python train.py --norm="layernorm" --tie_embeddings=true --beta1=0.9 --warmup_steps=200 --decay_shape="linear" --batch_tokens=32768
MLP neurons of a small language model. Each row is named by its layer, matrix (up: input weights) and neuron, and shows model dimensions 0-159. Each number is 500 + 40 x the weight over its row's rms, rounded and kept within 0 to 999. Numbers have three digits each.
After each neuron's rows, "fires on" lists the tokens most often at its 100 highest values on Wikipedia text that the model never trained on.

L2.up473:515480509479515519520466506484562459448518504574430472523434452576559431508570533523550484498542473445517474532504490512589504424506468587493471520430547521451502546493450428507423460517534516462590520476543528452548494527493513429552452468505516491544544521468484484504484570468568485496470563551536478493553514461495504538520530522555493452508459511452474525509547464559468482482485488495513549562502470435417427567463458529479469419509513548460416496479538510504514505482519557
fires on: ".S", " ×", "ive", " Gen", " digital", "uman"

L4.up342:445513522548516486473522540540517449553502531553517504488478454537525495499511472467525425530458542510554532456516532525514472547506498584425502484487489538543574499471494580462458509494518541598507540440449499510494440522545430420442418516455488510436487497507556495521495520458464562442493518446557536487576503437415524497499494444489434567546486510443450512512488520459463498535531503472480596528544512507486535438448486562548514514481493521419473464507545550475580485517464448
fires on: "j", " s", "ass", " l"

L3.up369:457486492519526536465564521439503558553533498446558463534476506477506528504535488476603531569515480560443495544520538538454462515478508489503486488410498437447479547460425468532437537500545431515478476516503533511545517514463531508598464544549479532524489472553467551511459489505451506497476429437497539501492528535501490479562439559546509500478417478480443523480526530483462464570509508531432495493519545555413490474498486543369522508493434456551549504475561485518459487499562547
fires on: "ly", "ically", "ally", "ively", "ially", "ately"

L4.up198:499521523521473536501527441481474508509533486517566496431525497445536501512433420517479497477521547482492451501474517480500443569499492482509517489536506507421467498612540535571488544501426504526541470454537560488506539462475556570484489528490487577532500604542428521512453523416452473476496490501486559468518528556560465497494507444476473582431409496500444559441465559488472490533499538442470479505542470495465507496449464450470530520503506573507441516436564461491532565487532429
fires on: " Best", "-", " star", " co", " =\n\n"

L4.up56:542517461549558504520531459481565566561425461442486502497490532512498450502531563531427501562460483517500444459471475524474489474425530481580519461521495425517515503503562479503481472457502500432544546519513478529471526482481521516547437542498498479567601477491475590545495461466425457509458500462544460501414593457517584488513500524505481496471442510505461502454521496521510454502429467474509532445597529505472493487567493573599545481482460568545503485531483493472473498542508537
fires on: "ed", " both", " of", "ped", "."

L2.up89:510523484528491464406480550499505537518487461551419484534498486497485545459444575521541416503501445484478555474411493495523560530501530389473545458496509513481476436466509516501543495511506535515452518453537453539532483552514601510474494449500499498517456542538539520502497495539575512519467504509538476538544481480502442510569550451510496539501437517508470509522586524407519501500445521518577493541515444419555474493567580552485469489553484474436503447499561422502549458538538465
fires on: "born", " born", " Candidate", "Personal", " Born", "ring"

L8.up116:515511500493495503505580509536490542473505505551590540508576527515491459445546503569484490580477491436446470488540462512495498521548506556436540505542470494420537559510503499562472458466481565484508396494536468487510483550468517520471487444488443487519519469503558585566525501463491524468414473450507513472546572451468484490527455489421435542470513486486530525499561536571503496478432515490474548553515461486444445475453572588509467469483475516513476520471550608456492487495443477
fires on: "6", " (", "7", "5", "3"

L3.up231:484464551493455402501513465427454524482501517580505465470481576492506484525504505567460456504511524506531545539435517501539489561477544465494485500481475519492464483507490490500526475514575520581602511454530499479539522520489481463583510531476528483494473476523513428545486437576447456543541428508456559509463554515486535504475432490566433547449525574473545486496433458514398427514516565563465526489473473456444514469460479532464476511525454507543467546505502583522454531458553465
fires on: ":", "==\n\n", "\n", "A", " |", " ==\n\n"

L8.up128:459493570556472451557485539481482522479510550489525443473544412502493440505564524521543530442487493513485502558385526592498492443539536457456531501473495512522456469488517514487513503496525533539484545500516508506470465436495564493483507532563512528527415576560566490496491489471544477427522530540457435574436500530537475504460587568537480434501451530506528474476525489519437437476535473523505517513540442550589451513498468527478411489506505514509451511523437433484558467455554499
fires on: " an", "s", " a", "av"

L4.up270:466513479474529507454488553507499492522505530444445489566407504505516505517532499542497421474525430425524526415412514492523527554498507482504457469571454470534476554501558509443527478502462516451478537493479460600502495478534541466481539522475510473486472483518469487575536464538524563493516481461607537497554458492531552475589487452482512467442465503484552538496499445536468475516483533555486427491555440538536470475519510454630512540442491482458440546549498549451548494484453478
fires on: " +", " −", "+", " hold", " girl"

L3.up127:558482522485515464491460447526488450498429504495454522539475560487551448550512506500495539498476480543465493538483512520489472586481526532576515434472461484496397533537474468437468507534417412506577491533524503554516503489468473603505517519457517527552508596522456530537434427475495471434466529413532506540454524510572552477476502530498462519515573519461492532549482424508481481518487536497531508565472512482433508483507495450472471476464397553523468548479580481482503459456548502
fires on: "=", "The", "-", "|", " the", "S"

L3.up481:509436533582477490456476518437451486576539526509516505476563427535427520461559555529493471519526522522460572479497516498486537476472558485516407494507457465447436468570389512557512412437478572572509499515451499541488492510506518554576487511479525514519467566511497496446501488596523582545518496478533509501445497444463491483506546470526488523522508441450435460441517596567485517517483449537495505457557485490500538488474442522533475514531494495516495556520502481505496435439534513
fires on: " over", " under", " out", " home", " where", " every"

L4.up419:487513522536523465481505553481504454490492497537498550548427536439512489522495523470502512510520477518441428544483514582576440543507500516495502518535434459501469543499480529533484480468525511542538493482583448525470511494586432491475500424520535443495550461522544446502451497433452464408529472550452501453494448550471498477581482521554477438551491530516532490486489494486543458471440491447470546530542555533441585425479496506408526434572483525522575456514541568539463454474458501
fires on: " for", " after", " following", " After", " def", "ym"

L2.up387:536515537517502493539453480509525464475452473492525488533421516551560479546562466471468514521517528510519531485468495427502510440506492544520490468452517490444522517497562489506471526558551521489512551527434514504449484511490495515524495508549494419514529497459580414439475544521478497537492481552508499434552514513531488475429499456525558592527460542434419579432549534530492497580537506583464523485507526506381495574527481564423471495523464483428442438524529455513503559434500495
fires on: "D", " ind", " \""

L2.up446:499492525502417601492514471489513609535599521480457540475423517546530522522492522474496484515436477499553486500519504508502492573549466462472484535473564461535492544574492540482491550440478521506471469509461511482516482526543464522543496574468438521464419469453449512514532576442453510554457452488434471545589505525461503512554538440461467483468480498492463422465436489493502474510549489454530478523570572510459508443449544503419480536513515471485509525558496535483506550531410504
fires on: " from", " but", " as"

L2.up551:472479511538533525503486494531523553494478440489599467476552516506527524533454446506533515461536487495504475480404523461489499531535504450447518491510452405449566447490512577468426417587484507459538460440530446469537552538456523499502537517574500525524540500499556550432443475474477501599480564488578491549517494558544494420514517426517544523461419508481487463485554544497472481512466483494529469467512472529546481518478454538519505458444492542480447508581535495532519563468443490
fires on: " Best", " star", "St", " best", "ider", " singer"

L5.up328:533436508506478497499545471517464548512502437554579522454480492482530512403596453515512548490464543484529427453484519569560495493531551495499561409518512421484455548541514560475551444475535548517472522431511539514487523545383510542547549441452490495477509394513491499500469499510474545456513504499510492493524525508512551494472566501491462535473471518506512490559482495475511463567467509493503523544483466556520547439475461582473449496518439524600483484426482512449488539552454536
fires on: "o", "j", "l", "t"

L8.up242:464547444510457507574468537591497536487578511567458417477476512498548463519472460544532491556507509518505483562499463571435556506568490478483544536533532444475555483479554460441500499404510506502453537435506463479432536561412488461483460535499466530544532455498574487507478453481485538458433496495505551462468535512501473488524488439496472579449525565561470508545517477471499410516501494502518503451479474566487472441450535509456455499516494509509561532574549532471454466462436494
fires on: "5", "4", "7", "3", "2", "1"

L4.up462:528505482478447507489493522462476537580500502480562511551491566491516499500450469571502571547459487576542433485409455414465481419469493435558575528534463420490451554494488478504533529472448505488440461528498548493526448460536475574462443481471558509501496468473526561522486574534484458541527538459493535467492541474539506473489486480503483444477505480507546548568582486533478452493503532483560484480522549494428401514492525455542479560510477537469492518528500521439478409489498574
fires on: " of", ",", " the"

L2.up509:506472504544431473459582471456457449605494509611505532484494559484498498513564432518484535528520623551490528472534472441483486527516513464488498469468415596479496514503448556479546532486445548555435471532534531461539490474498473470565560448423492523477455441478424501528520454485527535503544524547491527465516469490457503503505477501534530465518476527465479498463466584502478489558526530521485417533519457567488442505516443511514532490396544530485488506474463550480464527479529488
fires on: " =\n\n", "ō", "\n\n", " sub", "ima", "esc"

L5.up218:440575441519469493467537425502512500522506467535517480466589558552536486486465499534536442403575488482510541543563502559585490497508506450517433481483499435417467544525475478460506528527491583515598474551549488522483418422568510535457455550525468455484456504484536504520495424456468532482476558464517476422526532460462437444546502465477541511538475514527564540490426556522531478520472501494464477510492542504535475512500480486476483532472530521469573473548478565493469521479457488
fires on: "″N", ":", " in", " as", " ", "en"

L4.up90:478530532522519546440477438547534476461435537445613501500444531509528458456493465507532434461521506497511440488453511480599478483453489506518515391557487542527575525521523540559441512521519505478433491522466488551484491506497529552473558518496492410509548458506467444494440536438505503509497457482472552557554483442550510488515539496621473470520446517472532530575579452480476441514460536549501515541521475489446518488528459537501456469509495452491423522521536539527427501489542517
fires on: "d", "D"

L3.up408:463508465482526521501417561477541508485515547525576485511436517539591520519500489461495485482503411541561516489541482450468427550480495580469509476469466458479462508505503462484538486470551569555500494497489461514427451478535488486435472540543491501541539540484443570499526510471513534553423526503482486472486557394558501561552425485454435464486470557472518556508501517538432448485525496518492484528573559522479463494581437478444506526519459575480520439424547544509517483553500511
fires on: "1", " (", "\n", "|", " ", " vs"

L3.up564:522508530523512467434434524489501501485594497526616460495532513483514475526469515565453469511501468510530495506458513434474426539434450516463485492439503479563517542525464531466548439459522548560503577443525554504532581510504455541585415465487456515534500481477409505480483433492480513550479446491448505534503491516468490460483540514488466488474498543554496593516482478549445443487538531534454495510520485406528466542524441519512427578543472587461507490558478533489505485535539515
fires on: " |", "|", "\n"

L6.up127:450432497518452492530488529542525419458477556492509486505512598442496528559555485479498547491436493490444434566497460562460504545513492456438507456525436505553496520510568477456466515461489505493476504463435467554467460527511503449536499497519471501456455464563538500559496522553494502542449515537491553572551534500465520506543523505463469546505560526490485523498526437536483429520457529506510578489467397557546512546477476473494470453488521554475503502612542426428512528579484426
fires on: "y", "1", "3", "+", "7"

L3.up580:533478532557551441478487486520538449505447431475496501448468506463495485620528540504500490565509466551479548526495535452535505546519527562527535465440527514457464452551577526546452521472522406468492502499503490514542443476512455499416512505449487516484559533550433528444441452491508545502501520520476487515414460510537534508510546532474527515492483505513497445512439520590499528524470526488471464488496490540449592403470551462462548473528506535451554450459461533522505466611542440
fires on: "S", "G", "C", "B", "A", "M"

L5.up353:495557518505503509480510501494530546542549451461505483454519521535570445555441441561501475566501515517471488472467456448467433448453501514532549530536453472459506525524502430435511488440416537468465555504484542561494475513505460495515513472495518491544477516500511548502531535469477501567459499455536467505449563432547498523469423550490517489520441580493563527473528540541480436440513558475522443481573477443458466534418535471583539575474548462499565498467497461443438472576544488
fires on: " of", " that", " the"

L4.up210:552499495432556532522497439540558500428507549484551529466484528496507500453560426527463489482496458563485510443431476457512410485500511535531587472474458439573465564517524558526511493509414535484495449480462529566521510472510500515480505467473571478529574458487558498513498457469490515457527511388445561472525517469417491524482537547541484455467553514467485590453558544486524514576480541480447511535472471513457428500481490477464501533536480533505436499529513530530492539565571484
fires on: "-", "th"

L8.up622:500493524583580493434513434436513550518471473526524445436488439503462432526503508633501484488480523420488534529472514496542499506470490463515497484449475493523527541456478482415532485497603552455458513545459559519492462527514536529520426489549484498582490473501568523513579470460494498477497526503533551466531506485532528598511444464488509410487436457504524541505477546516449503483536480462511503537547454511545582470464523471524522486502437541525465429528465552527489535559455458
fires on: "In", " in", " In", " had", " has", " of"

L3.up397:505522547536478448534482381502538513572497470490374473489483488504502444546560505437510559449514552537533516500484525460612475523540530474410469480430518514416485482495451560555455540492506520550509474457494469473475552488504510521489545499498592491499457490484508525471483483511536498467490443465460573455492410479457505627455515483514501519461508497527566509478497509482517482530500493466527487504466495495484407433534569450527533506573489518492481586545546512508493504462535512
fires on: ",", ":", " –", "),", " -", "):"

L6.up166:453518490511525473458475502521471586549516454511515513437494438435468484505467498544521496523454518514434526430532494492484482476418450513525512507442543523409493444556529546444465484523632556556550500590549431439547537601471531491574444509470460545524520470504583457478495448533508482505488523461513529479515475491429492565552476522477490438496525491478528482464501510560472514477535506491571530464504492490556541444472569424525474552497460495448460497516494539496529482519542465
fires on: " In", "In", " As", "math"

L4.up638:497473534541515449454570552488462539493466478587515512507467505536482564455483477496559492509552520527525480446524470457512512469507465502499520459488517568470496445525516518503451479561542493511512439443482499436539436539494559536516523509444406371462438456553481541572525480540477481557553476578476513508523469573499545496511533479496574540437506507494503494493437482497533465502501521455423547537530537475475543591422490454469477494558451424483501515490526535525581543515484436
fires on: " than", " but", " with", ":", " by", " when"

L2.up393:504467513454512566513539456567521443503527530516512498518471507471557487548563511481518450527553521561474540473547508581559482548500526523542423465456490466492504475543479490459516473508478488519507514445487509458449479519532520496497433498468568571506502640512491546507518526506515481466557498532462510529539436493413539494441497513431502447511518496461536514496446501604539488507501479433540556471456450508490433552485468445516536534564596446506469452568455500420495513436489426
fires on: "ony", "ides", "ity", "ose", " area", "oan"

L3.up489:505466472529444534516451506443499504609565451536481498500480519530488543545546478545443456543522486525475519508573484531442472523550516452504511516463494519501449507560526495520554511468452489569479588449492457584414475541464576563498529527449488508453504535507503489501491527522417447494535469487480504513462476479524449435484488524559469478487442569473503498415602562475508509515498440602486529458476432459525478536573492433513472562558491505525438516482511448488493487539493455
fires on: " American", " Japanese", "American"

L2.up557:492512531496537490460544499429468445449496434505481553597595566500524450499487493491499490498532492526466470454470432473475459524460477474511522487547420494579506482439428499548543565521500549566485513475529530532476466475462537564467459456528559479529517510513476570488473453575545496536448457464455523574516484510605443527518535492552508599548487470468484509551513486572519542471522486513542467486471486487470548407458526593522477454456497477514507493484511503555487533484521426
fires on: " is", " a", ")", " as", " Type", "),"

L2.up634:484577437504397521409504521455526522443483476511499545519568547534503493458536511437587469531518546537451467557439465397497476512455531465495523529559454524528507532488490544518515516485473470498460435510511431510515531508525468522495504488469498471528477450506546445527448445499550489553408473507408532541539487514502486445537535467523466571520458492446525568524490556506478447532530524540494458467598486514505481471489590483465510500453477528503545510451474568555487400470500509
fires on: " =\n\n", "\n\n", " is", "),", ")\n\n"

L4.up78:525528577536502496501527530496502499503533445462490554652545494488533479448458551465449477501435450494421503524459587539475520561546505468484544536441450474427550535587427433421439480494475511496419539532435492492518501422520516497523504522468455480481449495491455536473557471483541495576495505522485504494532568557496528525505542458524505497534498489518519476488454521510503455500455490467453502508504471476460492504437486460532446473529457539494539475575477516487494521382564546
fires on: ";", " |", "1", ","

L3.up493:550472526500478501478490470484508432554464487529496528508534557499466542532470515482471475507475481483484531536496463531480482503515506474547533490519541542446438530462558534491430502542434565509450477481528465505561489541476435554526471451478568565566450496543521457569479411508460510444432556509502544473538480509474457476543597478593513544399503468511532473496558478508482495563496492505604451439512476534471466471605483560518463458542529538532503500423474476444507488540533431
fires on: " m", " born", " co", "-", " Born", ":"

L6.up82:530517461491537465501500510418483474507517507521449518464521518553454501462462496446504489510507506501460468490513487445483485544537580468555525514450503492476475552536465493526461487431560492559603461534472553459515458548487485514505464494498477521539505475588508532508489442504536462553478468452512439512522528517469513513508414514558429522561491544550566539495546573520545575572532413478421453503523456504560421474542531455505510431462490533499452556470574503400509504452448440
fires on: " in", "7", "6", " co", "9", " of"

L5.up166:472519549561499485517468523460455402457501431460546476470545573447544489578516562528484546566499436544428513547520478523513446467480607479504455381511574496539506492607510566484488514490503472491541488533497540528536441463483515517500498541522483469508492443565495531522449506512531451502535570469528504568490536469573467420500445469461532575524476559497497500567520493509401470479502510448508467487463430498539499511487510504464487504463501515437502496455489547519523459500524466
fires on: "I", "O", "G", "E", "Y", "A"

L5.up443:511562570489453574441505542504457499546498458463547443521538387491502418497488511498527431540491524471506449485514524463430489472509503468530468525526450453526474514454531533462519533557456479563495612456440507542499467507468505470571569451521533454533502518536505503564480503585560475478494458481514513518448478525472450459495503515476495547552447518567553550506507518509450467514532488512554439432578466483486540534509594518439591470490496535526493453526539510477495439510511435
fires on: "o", " a", " of", "qu", "a", "z"

L4.up494:513479466498512535499509459446489490528531500484468493393523505503503436488525458518539527375475492478470520536490503502482481459497526557567595494428526492478418515494490462476549509488469486548475495541471481578486534462471453607518526467506569544567577518493476508452523414553521542451489525438508479440512580494541481503527513540550471503491544518513503534465506480466525508541560561507496494504530541483494544484550428453460564451463447510504429515595550522462568531428511458
fires on: "-", "oc", "-pro"

L5.up343:535492470490494552557478465481465445465518463472525505582495455534481502528544516440479562529525531481529504376453518586493486576474503499484563463513500513455465435513504562505482508515486458475520533489455428526568486488489565501496482486401563474505582458464459499554475429545478492390469518515502494507531553498547529530495524493411428569488493466566460460544474523489494502514493506466502532459522505505530470400613516478495513517496498531537578543489485500477430516551501539
fires on: " /", "n", " not", " first", "Career", " career"

L3.up464:474497495564561463511512510488543521531425565533514580483456476515519431477534522584440514620456540508499460560500529495555466523482516537468547463499500498568456536551478481529546510505532482542481419445479525461505506515508440442479472513560555508565520484501514471431499489488497476547542510519437507511490511540429474435522476505522468470483477543432532442426508536459545519595479448457487527509479562507509611484479432455519509477564479425568446465521480499518441477465496511
fires on: " while", " After", " after", "wh", "Wh", "After"

L4.up428:498456474535460514500483555528421391498528463482438518537538476524511522474466530478499533509490568552428544569470527477403587499372534429475505546479516488583435520511443442459503517511499536585527550515531570501527462488494479617506486480472519486504499511543515543486470511522595539536564442472518543521451468512504482480457477485516491522560504504482482498524538477554466513495456431544515454438442479443492546493462467568471466423485522506542519541489510497495493489503519496
fires on: "ation", ")", "ly", " is", ")\n\n", "re"

L6.up220:489553485541524558511490528469485543514532487617469538508449485431505426555516486525501484438480488515443519521528540493561469448541498525454498436502510481457460490540398493544477499442511539493495420506466546464516480541537466489505379523446506508618446509503519457477564488481504483567499486486462478550537524540498520475403440488579435537464483522553504519570514491464586509480451513523408532477526536540455491491502471505546488487465521499521533529468518553435527524505446461
fires on: "9"

L8.up70:499463520566542546521522543471478533507536480505463507544480496433470501549522580497524532528493476537421515524543485523521390476492466416556494526457572427429510516496542539461531560446499505503451485516495454421491401527437554534518464527521546469567425484514526584531532426496484547475507430563482484546447493497557500526509482548477526477437486497467506553421452522502505555524489426499461503462542545505512480498537495456451509472482558539538516508541494509400478541525543498
fires on: "ly", "ately", "ially", "ely", " sometimes", " only"

L3.up159:578461507519450438487504441503553500516442472606509487511502504473503509451533525514501441473497484452580532496505498505489460527603475452541554472511454438482529465498466510462536471529543530527546530472505431397494547453481514525535476464568531467505556527464485492495533456502456498469478444466497518594465494570516449533563535461426541510449472572512520511522419433556536489574542433512554446503494475558474506497503521499491486504514471527425482537502534525512484473416580448
fires on: "–", ";", " /", ");", ")."

L8.up125:557470533456456542450416491468575484492516443522516529491473573528519499515525502472497517548522578549505517440499494496471502502461510478519471538500433532504424499488523459412499517526502433514537443482492548530457503549493533501453495481505524496492526436470554481458486479483397550450462477529462510553613505484528465513489503465524438435467518481501561516493435467436455549538393518458542477496557531494480400478552496502503561559536561565533521463516489444419517528567497498
fires on: " (", "\n\n", " ", ")\n\n"

L5.up287:454524468510490476553410486466437479498491426521541487435429530529477552534462536428430522489507484514560498501511490525505479582482463491478488471530528496538491533505501529580520540515549533507508514413504523462542483479473503458544485570490515393480426513483494490498469566531448538617486490486521504552481518493425493510518518429568457543527486584499524423450468502547507442531468480521517437485509532564534515442499532519454493517508418462418478452542439561494525462504554476
fires on: ":", "-", " medal", " ", " |", "il"

L4.up490:492424551510463474483525490430529518524569492475523475617537479495576397415480523477498451454461490488581514471470461524524502479480533510466532502482467465459473512514469446481511562524474520532449563482458517497523440544510520531489497464422501470510416499508527557412448480482522497491550526518475472495451581486574533605527523558485484512433529414532508438451459512549485480538565531506509459491542497495468549532522581471535496484552505443520508501508516483535539546494448438
fires on: " |\n", "1", "2", " |", "5"

L6.up554:499401509508531456423531478464489509466481543571472497525488501451591509451500516552546512531495550504461476456510496464520453534514410464585469540478483523477489460488472531477553480496514521560524482552533573446482508575548518557492496538456468502442468433468575538540433542528472459450508579487510461556535521413433453483566533521536493496485498442525546493457469454460509523477518521453484528484436562499489461597445474437487501448468458489521465514521485557540547556474497462
fires on: ":", "ug", " by", "om", "ent"

L8.up74:436480486454539474476524547568520478529516577508458485528463548524504440507446501531458532529531506498486490486421531503456468473484473522516519585465479477472550404606613514528481532551469481532460524452612456439513475524536477520492505507506455466592531483512487479568467455448522518468501528507559543589559399510473498504527413510495477480465454465535552468496507513433545466463533521559501547528437469496524522463508596486498508502430545482494483520496517505475471505505536509
fires on: "el", "ir", "er", "r"

L8.up627:500469508473554515478489491531517568522502534545475510582435489457449486404441470584480486510556477511492525485449469496467491460473478483532490541482477518530499426550433523432561513535491497514425509553515500473488479495519475571546523488496425511528512569496467548530458550439439570521495507479532471505553535493509479569456455503568529542441446495498467472522505521541493463475489501479485530457470575574498444533554575570515478504505412434555522491508560530482397462418476469
fires on: " cr", "r", "ad", "ir", "it", " del"

L3.up42:465589511507500469499452614493491523466525474413582487470411500457392499526535448547524540477472499502470489491446540515458427492563531507522535493468424477475518540512481479470483532493491585497542456492488433525530429465494531509484517493547535470469510478497559511488490529516592550500461470500499494569548513477479485509517519556589477485542460502474547526415530554533526504481473487536549468451577466473558527540521555515410536474510447549441427479451496455464496504529482514
fires on: " an", " s", " known", " based", " a", "ensity"

L5.up575:501458531517497503468482470421509498430501498539473536549474496567499503481553483517498482487499377427502423414556563510553495535488573514507516475447499512555484444410506607480559498461559514504518540519449518476508500516423511506507424478439453460504463596561522481516456515461525540431481502447539442525505527456561494528465514520473504497476494502504483474534541587520429474485513495467475464496508546461499481598508549467548456546513565512466554470521496506511479410491499503
fires on: " them", "ud", " Val", " us", "ad", "ion"

L6.up429:522453562557499460454528444479541502389417557446487524446466484466534499572586519521471474551503441545508508460424532530541516491527471536454480537522463504496521488425412491511492574559491529488433515425476557587495461484462514510434477508566518551543477474532534534531523503523596511425477452438540485511538516521510509507445529520552477530444437455510534518477522474527417514481415480528513548527498500517502499514502496532482426519463506477515536435527515505491501445500497432
fires on: " (", " is", " ", " a", " an", " –"

L2.up367:473451494549519482474492515512501502472479452558516507535503507486521422460484466518443477453504479531505533460496520503493535430551519532508530427502532474441461515488493441525531468525561596533444495479559414551506474512534499511520520483522525451496477557464381559479509550413544549428437479542491513499449423504462497486503530490466502550492509475517566498470547505529527474567509494467528502553531424592474442466553517500494466457522507635437515506542490425454547527506538446
fires on: " |", ":", ";", "):", ")", ")."

L5.up239:459500493535509453465494496456479482399560427537501490488523520435472536505549517495495567535460624568467530506545541454479454427495503457512482511471486539563470524508517542520533543508481566524554479489485485481473449526524568514546507547486569568507480456514551466498478505454530536587503399512474523510462518472441500482481482475479489458465523513490478532364524478516482483585450483458499576429532513506508450550546513477550484459435538552533561528438528523482495487483529450
fires on: "\n\n", " =\n\n", ")\n\n", ";", " ("

L2.up325:484510518449516499419498442446553568522548410481492472513493494453517466484513437462551492470590500516526459541488553381517447509479520550422483540430524494491499566505442489506510487505517446477517496415463481528429541503572492525480552513497561556513431506441521508534509519508507482561545407420494570459475478509516497496487530461562436508488462588500467500468588527550518456559476535511502556443476500495517474466509519523615490532496488493539541491516528470494541475501521501
fires on: ",", "),", ";"

L3.up174:512519504499505414483534511462563499511547408481452449508452550530497428542512525527483449490562573520524502480435531528523546529526524495556480500475459538432441525525484456556496528513453486528551512477506491522456586491525478448567533502476521515437434436479505518494487500488503527421550479492546510474422525520514475601463494516521551536380501443515575491422544505440469439519484559504469499546495519542466429439482495407473428503506515572536524512498478500464534522517487517
fires on: ",", " –", "ven", ":", "rich", "en"

L4.up392:517511471490563497501516496515506436450502520488415458471525492493472497513495458512525569486517479521532522533446456488501452489496538547542486531403459466506464491523533471464479546549416543542530510554486564521540505522478494541515389481515594625507502467501499475516487536544510509444508537548541597454551484574495522473517577456566543506506513486522523505539532431443530494477514556461455522553497438422515519453475492486474449518536509541481501530589519487442502532462504385
fires on: "-"

L2.up452:510427571512516454455503444515558513442484406544499378522522481477544463555561486545497487466538554491479561524523456476558428557489520504491442448489496550469459457481530523494494478517533541528502438531498505500486497549476556559525587511496533509502457460516539549540488475468469511524502480457537474501464490511485595606484422495547507589384515490484463469478421495521452488488524506495524513487496457532525449501512522513494492501589506469462439560465499531488517599497478496
fires on: ":", "):"

L5.up217:539447527459492511477450534400359509491496493574558432421528447568435521554465498497542550476496460482561533505520497474549512568522470487475475502514545499563506540565531535535532476410496504534526522468527525446496528505541569438524453464515498443437522492449533444523498483505462496528501488475503497515502534559542536489486460479616498509517488539550500490504456448479503534534408537470507510489529495534449539527463540463418550521489473428495480548502509526429464452447512507
fires on: ":", " Party", " •", " |", " Team"

L4.up543:534523476514542458460524487491482553520432513536461485448409511509522471475472567471502480514489512555490440519491499560541440504495552516401505495480544550546464483505406505594474540545491433550503434544483551519424513530494496526580485504522472419538539540510579524586468487584514474532499496487426476477473493474462498493513450524573480516522469470514451466543482468502512501426427511439503494435536505486495548498504545465520460480485480527516505568499549548473532518544575394
fires on: "9", " order", ":", "-", "aval", "imum"

L6.up86:523505574573510518488438528535520499485543591480514513500447467522524560534470465481484449511489521437545506513475560536444446459515464434582459482542547495460445475483436528537537560446543513528496502456434552551457469494506514535483580541521526507533506465572456491483506501515519588531461512487481488511515490525406465542586513465527435468468536564483552478474498516485484502513427520440464521529535504570477544495430513455411477472421459446474499531533544457487547555482451465
fires on: " by", " as", " to", "ing", " from"

L8.up427:485448511456491532517485511503496485463493458526550563465553681454497501556508479552492531453520461534489550511561494544505471471467434481413539528512502522473501485429457508520581490447560521573545474493487565499467532528531559459473440503507503463512476498487464542528518509571504446557531469464482441584538497513575499492418521504528426510501451494525533496469563488547512470526500493471469505501492550513483489481459593501514452523445509425488452484519496491558435539490445439
fires on: " on", ":", " in", "7", "8", "9"

L4.up321:452501449486464511419531527436525506546542498553497512538583551590513503475511523524512453543497461522443579497599455514563445495466452425523482566496503550517502492476488517515526447459519509484508521529449397485558508470642588450559463495509514490480472471485521515490577470431502492406470507572527513510579572435537529482554518462464479550469479478539477458474486457486524466498536441499504526537462492497540454488528487463462477518487492499519502531521449527458459521513487469
fires on: ":", " place", "|---|---|---|\n", " in", "ounc", "ST"